MLP neurons of a small language model. Each row is named by its layer, matrix (up: input weights) and neuron, and shows model dimensions 32-127. Each number is 128 + 32 x the weight over its row's rms, rounded and kept within 0 to 255.
After each neuron's rows, "fires in" lists the words (lower case) most often at its 100 highest values on Wikipedia text that the model never trained on. A number after a token or word is its count.

L5.up688 [139 148 165  89 144  99 129 175  63 117 191 122 136 201 134 135 152  93 121 161 120 168 136 162 145 112 142 134 203 143 116  69  84  62 135 118 149 135  75 102 125 153 144 125  39 157 138 112 189  99  89 156  95 184 182  91 111 113 110  93 116 109 116  89 145 170 139 112 125 179 112 102  68 108  70 116 204 141 158 159 164 126 145 151 110  82 155 203 181 101 123  91 132 115  96 120]
fires in: "goals" 14, "goal" 13, "games" 12, "scored" 9, "game" 7, "loss" 7

L4.up754 [105 125 180  98 147  89 130 119 110 125 114  90 134 133 116 101 101  77 151 145 161 139 158 146 140 149 145 100 131  73  83  20  99 110 124 116 140 166 135 166 134 133 128 108 110 169 120  94 118  95 146 112 171 134 188 160 144 130 118 182 127 160 159 112 130 130  98 127 163 114  87 127 113 106  96 149 165 119 100 173 134 142 104 146 138 185 147 142 169 128 113 173 194 101 104  93]
fires in: "main" 17, "lead" 10, "local" 8, "central" 7, "red" 6, "leading" 6

L4.up1498 [201 109  94 109 109  91 148 157 127 166 177 112 134 144 104 106 120 125  70 139 170 125  80 134 113 125 175 163 145  35 115  91 144 159 122 135 103 178  81 143 157 151 159 128  97  89  77 162 130 170 122 126 103 101 124 135 102 181 165 136  96 152 102  99 149 167  89 130 169 144 149 146 142 102 162 129 100 144 143 115 173 141 106 158 187 108 137 161 146 122 197  97 156  81 172 106]
fires in: "until" 31, "before" 23, "without" 9, "allowing" 4

L6.up270 [135 121 116 193 125 161  89 127 166 187 136  98 161 112 138 125 196 132  96 127 163 110 141 161 169 154 163 132 192 106 184 134 107  63 151 209 123 166 142 116  95 126 160 108 146 131 150 185 121 145  87 166 102 123 129 131 186 129 161 158 143  93 110 132 165 100  87 133 159 114 179 163 141 120 165 110 154 162 111 102 138 156  92 154  90  92 106 138  92  95 139 147  92 149  91 174]
fires in: "to" 63, "in" 18

L4.up495 [131 137 107 120  95  73 119 131  52 120 152 159 167  88 120 150  80 143  99 141 158 110 135 107  87 152 130 165 126  53 148 142 151 190 159 149 116 151  93 108  97 157 141 178  63 117  86 136 120 144 166 114  86  79 162  66  96 226 121 128 128 115 124 113 124 120 168 158 128 124  78  81  79 122 116  70 105 165 162 139  73 165 100 165 107  83 110 183  93 137 104 103 118  97 112 124]
fires in: "until" 29, "by" 26, "after" 22, "before" 11, "when" 6

L6.up500 [142 164  77 153 107  72 143 137 118 144 154 131 146 148 129 144 149 115 168 169 193 134 123 150 117 130 145 126 206 154 153 169 123  93 172 128 159 148 171 118 125 133 136 117  96 109  87 131 176  87 188 156 115 118 119  65 121 139 171 146  90 143 115  88 140 160 138 126 133  96 195 125  95 121 174  38 159 137 130 132 144 130 157 123 118 188  78 104  90 135 192 176  89 132 192 133]
fires in: "in" 17, "to" 10, "with" 9, "as" 8, "on" 7

L3.up721 [158 137 186 166 110 158 130 145 180 136 174 162 150 106 169  83 103 164 107 111  90 113 199 189 102 113 133 125 111 119  74 151 179 139  87 175 128 190 169 154  43  96 125  98 132 151 110 147 139  83 175  66  79 103 138  99 146 118 136 141 134 127 124 110 104 155 169  95 134 119  88 176 180 122 194 107 137 104 127 118 102 157 119 167 110 139  76 108 121  80 148  76 185 124 133 139]
fires in: "in" 21, "within" 15, "across" 11, "throughout" 8, "administration" 4

L3.up171 [153 113 134  85  92 138 183 125 109 131 179 143 151 186  90 179  99 153 150 133 117 125 126 159 157 171  81 126 130 136 112 158 120 195 104 144 117 128  90 147 169 129 130 156 113 174 112 152 195 104 148 134 173 167 139 129 114 216 117 161 144 169 133 131 144 153 189  86 119 123 165 147 176 119 112  89 109  93 149 168 156 130 106 106  95  86  86  97  53  91 107  87 160 145 105 113]
fires in: "9" 42, "109" 5, "8" 5

L4.up1110 [134 144  62 123  50 126 130 138 127 121 143  84 135 152 123 154  66  60 123 179 156 154  81 171 150 133 151 153  95 137 111 118  77 136 172 122 120  98  98 150 149 120 145  79 142  96 117 117 188 164 147  86 116 172 165 154  82 126 203 132 152 139 104 119 119 114 126 170  98 122 136 147  88 132 163 199 191 117 187 185 145 101 141  65 177 103 120 162 101 146 161 146 119 105  73 153]
fires in: "not" 28, "also" 23, "only" 13, "originally" 10, "initially" 4

L5.up1196 [140  89 121 101 111 193 117 117 186 146 149 116  98 183 140 130 202 172  83 113 165 130  76 162 135 170 168 144 119 103 138 167  94  80 138 128 135 147 116 187 149 214 160 111 194 143 116 105 152 127 154 150 115 150 165 103 171 142 130 111 162  86 123 102 150 106 113 146 141 160 103 189 160 126 164  36  96  68 137 119 127 160 151  95 123 105 170 200  47  61 164 130 137 123 127  67]
fires in: "the" 18, "of" 17, "in" 10, "for" 7, "to" 6, "and" 6

L5.up852 [ 89  80  55 153 129 137 167 120 123 143 152 136 116 128 140 141 129 154  97 149 132 124 157 178  85 165 180 108  64 116 108 158 131 129 178 140 118 227  18  50 149 179 147 104 139  98 123 131 131 117  97 107 206 115 169 112  83 155 156 123 167 116 170 115 149  85 133 149  87 203 116 130 107 120 128 143 141 132 191 143  53 141 148 137 151 131 132 127 132 210 129 103  54 136 128 120]
fires in: "women" 22, "men" 14, "woman" 5, "people" 5, "children" 5, "winner" 4

L4.up371 [114 117 131 121  53 136 165 138 111 116 159 181 129 112 148 153 136 107  86 146 151 112 203 193 134 128 130 142 116 103  52 138 118 129 162 147 181 144 148  92 135 123 169 121 144  62 145 112 107 134 155 149 143 107 170 119  81  88 122 138 115  87 180 130 129  81 173 144 132 154  73 115  92 104 137  98 115  93 136 153  98 108 163 123 137 161 115 144 143 147 118 103  52 147 120  89]
fires in: "people" 22, "there" 16, "children" 15, "women" 13, "men" 12

L4.up656 [121 144  96 150 148 145 142  95 137  94 115 174 152 151 143 112 172  91 133  96 113 133 164 105 136 136 109 170 127 118 149  95 152 112 129 152 114 160 100 178 146 131  97 143 146 151 184 161 166  91 116  96 216 115 111 107 183 157  37 180 146 139 155  96  88 130  93 104  99  97  83 107 129 149  96 164 184 103 118 118 184 128 128 122  85 170 154 172 176 102 118 180 165  92  80 110]
fires in: "more" 35, "much" 10, "few" 9, "little" 7, "very" 6, "small" 6

L4.up1355 [153  58 172 158 143 111 108 164 149 126 136 159 165 115 133 160  77 132 152 161 165 146 212 137 135 127 149 103 128  98 176 151 165 162 142 172 222 164  88 108 116 149 149 168 163  92 117 145 118 152 157 127  59  72 142 118 131  87  98 155 166 163  81 137 103  78 184 113 110 102 114 134 157 106 194  68 109  95  89 139 112 147 100 159 125 120 102  66 106 143 120  89 162 146 156 142]
fires in: "through" 29, "within" 13, "into" 11, "during" 11, "across" 7, "throughout" 6

L3.up411 [169  59  97 160 132 109 109 125  61 200 140 149 140 127  93 206 114 106  96 163 166 149  60 137 134 116 151 142 146  54 188 127 146 151 176 144 132 107  53 124 153  91 119 146  74 101  63 121 148 123 147 137 130 151 168 100 123 181 101 160 148 108  92 127 155 220 177 105 133 184 123  97 107 104 139  69 127 180 189 110 105 138 147 134 139 129 135 168  85 153 108  77 171  95 144 108]
fires in: "after" 29, "before" 28, "until" 27, "since" 10, "afternoon" 4

L6.up783 [176 104 148 164 129 135 153 180 106 152 117 138 159  68 151 157 130 105 109 171 120 116 149 169 130 108 135  57 163 134 155 150 122 130 172 150 117  73 132 107 116 121  68 118 144 107 149 147 106  89 113  86  41 161 116 130 123 106 103 171 143 107 138 124 117  48 131 106 171  76 145  81 143  66 150  92 164 160  87 150  97 129 107 188 118  88 132 107 110 149 153 147 168 140 147 123]
fires in: "in" 39, "mm" 11

L4.up564 [146 123  97 141  73  56 155 169 118 163 200 136 142 116 102 122  95  81   9 133 141 168 147 172 189 111 130 152 142 119 114  98 119  74 152 125 101 182 111 203 148 174 184 113 133  99 127 118 104 158 176  95 192  90 136 178  97 138 193 155 161 142 161 116 153 180  76 158 150 184 126 113 120 143  84 151 152 163 149 136 149 145 133 191 115  69 106 180 162  92 213 125  85 131 142 145]
fires in: "not" 61, "without" 7, "note" 6

L3.up1501 [182 126 106  84 124 113 120 106  92 136  94 132 160  47 146 141 152 140  98 117 145  92 145 119  76  86 138 141 164  30 130 156 115 160 153 111 107 127 104 101 165 163 133 106  99  68 133 111 169 100 168  92 159 135 191 108 148 151 172 108 138 154  94  93 137 122 140  92 121 113 112 165 170 110 149 198 126 100 145 111 130 107 187 114 153  46 137 135  96 160 164 103 150  94 123 137]
fires in: "been" 50, "held" 17, "based" 4

L3.up719 [205 100 103 154 141 162 182 138  76 138 139 192 126 124 133 142 132 111 141 143 163 120 144 176 129 126 154 135 118  71  77 120  86 133 156 174 101 130 122 139 143  72 147 163 105 107 143 150  97 159 128  90 129 109 155  80 139 158  96 141  77  96  70 119 110 146 144 137 190 127 154  82 143  98 130 115 139 164 123 171 128 187  84 134 172  71 106 136 139 159 154  93 142 108 161 116]
fires in: "before" 21, "upon" 11, "of" 9, "without" 8, "on" 7, "called" 6

L5.up142 [208 161 140 107  94 125 145 100 148 132 172  68 152 124 116 120 113  91 143 216  95  88 131 188 129 133 128  90 136 145  74 145 146  84 142 152 171 164 115 141 149  93 139 107 104 112 146 141 150 119 124  91 132 126 138 156 108 102 150 169 185 163 173 118  82  83 120 134 148 140 164 194 174 131 172 165 133 130 136 170 145 116 105  98 103 147 117 165 124 148 152 137 154 146 103  84]
fires in: "more" 41, "also" 5, "further" 4

L6.up274 [187  95 131 120  90  99  87 153 119 178 112 131 206 109 128 118 161 123 136 184 123 156  89 185 103 135  59 187 123 117 137 124  81  96 202 175  84 124 130 100  52  98 144 139 124 102 140 113 115  75 185  88 142 133 151 125 150 104 121 137 155 104 117 126 112  67 168 103 109 109 171  89 104 133 119 134  99 110  62  70 134 128 132 137 129 158 176 155 108 134 116  98 127 190 113  89]
fires in: "a" 21, "one" 16, "i" 12, "he" 9, "she" 8

L3.up426 [151 168 123 143 166  99 154 107  99 127 119 165 176 108 136 125 133 138  92 118 114 143 145 169 113 150 126 108 141 121  93 134 136  98 111 179 122 124 134 137 139 180 121 111 155 126 144 103 174 129 106  92  82  80 163 147 133 144 106 153 107 176 180 108  66 150 105 174  76 104 182 145  80 138 137 166 146 129 173 118 121 160  97  63  90 182 158 204 143 126 164 147 108  89 106  73]
fires in: "100" 23, "more" 16, "what" 10, "little" 8, "than" 8, "average" 5

L3.up736 [119 143 140 124 107 141  91 141  93 143 105  65 120 155 147 163 169  77  99  75 126 156 126 118 106 177 136 153 183  88 141 145  99 145 123 108 167 159 153 109 177 124 168 159  90 131 146 123 172 117 160 120 177 126 139 132 100  99 107 141  55  86  71 102 141 169 131 125 183 124  66 134 111  60 141  64 191 131 221  90 105 144 148 136 193 158 164 148 156 102  91 132 164 119 155  66]
fires in: "independent" 20, "president" 13, "manager" 8, "vocal" 5, "active" 5, "different" 5

L4.up1517 [122 154 125 161 102 167 180 143 115 137  97  66 132 135 112 121 157 116 104 104 177 164 102 174 147 108 160 110  87 144 150  92  94 164 202 136  98 126  92 108  77 109 151  92 145 126 181 115 150 128 146 110  96 163 128  96  97 143 187 121 166 144 152 135 145 122 132 119 151  91 178 165 131 127 104  79  50  87 138 110 128 115  83 114 124 145 208 181 148 116 151 122 177 180  75  88]
fires in: "only" 29, "part" 12, "one" 12, "i" 7, "half" 5, "everyone" 4

L3.up827 [176 160 115 149  94 117 186 120 121 131 122 152 171 144  82 163 141 169 118  92  89 156 100 141 137 176  77  91 106 134  50 163 147 166 108 139 110 200 130 189 165 130 175 154 143 113 112 109 114 145 133 164  88 139 166 104 104 159 138 114 152 141 126 130 147 159 210 107 154 114 125 126 166 114  99 103  83 120 133 174 126 165  70 137 111  84 154 106  89  80 123 160 139 168 114 130]
fires in: "9" 59, "7" 18

L5.up541 [128 136  65 133 113 104 174 114  87 122 189  83 101 159 133 136  80  90  68 109 116 157 149 129 179 150 163 149 141 123 173  97 114  75 134 161 127 181  34 171 143 140 187  95 152 138 157 134 100 141 146 121 122  82 113 114 160 198 101 127 114 148  83 125 157 158 131 120 131 110 157 168 143 125  89 135 127 168 124 160 170 154 134 157 124  65 139 139 146 128 110 111  92 114  82 131]
fires in: "to" 74, "help" 7, "helped" 4, "helping" 4

L3.up746 [174 127  81 134 116 101 147 114  94 148 108 129 133 151  98 129 180 119  61 154 130  83 150 149  96 177 184  81 119 163 135 116  73 188 183 139 115  87 125 110 117 152 197  62 152 130 105 119 147 115 122 131 152 102 141  91 107 135 171 105 134 185 181 100 147 148 148 130 137 116 153 120 218 114  99 180 103 109 133 165 183 108 178 106 150 126 129 107  68 134 161 185 151  88  93 127]
fires in: "only" 28, "included" 13, "series" 10, "based" 9, "appeared" 7, "featured" 6

L4.up1275 [208 138 134 135  87 112  96  79 101 171 122 114 117 165  81 126 145 148 154 169 156 106  92 210 136 134  98  92 100 158  89 112 166 122 151 171 121 138  29 199 163 135 122 137 156  88 162 107 118 144 139  74 107  97 159 187 158 125 122 172 135 137 112 112 129 164 113  58 140 106  80 155  59 134 101 151 112 167 134 131 178 168 176 139  97  85 102 167 118 130 159 161  85 178 103 118]
fires in: "more" 32, "not" 29, "note" 4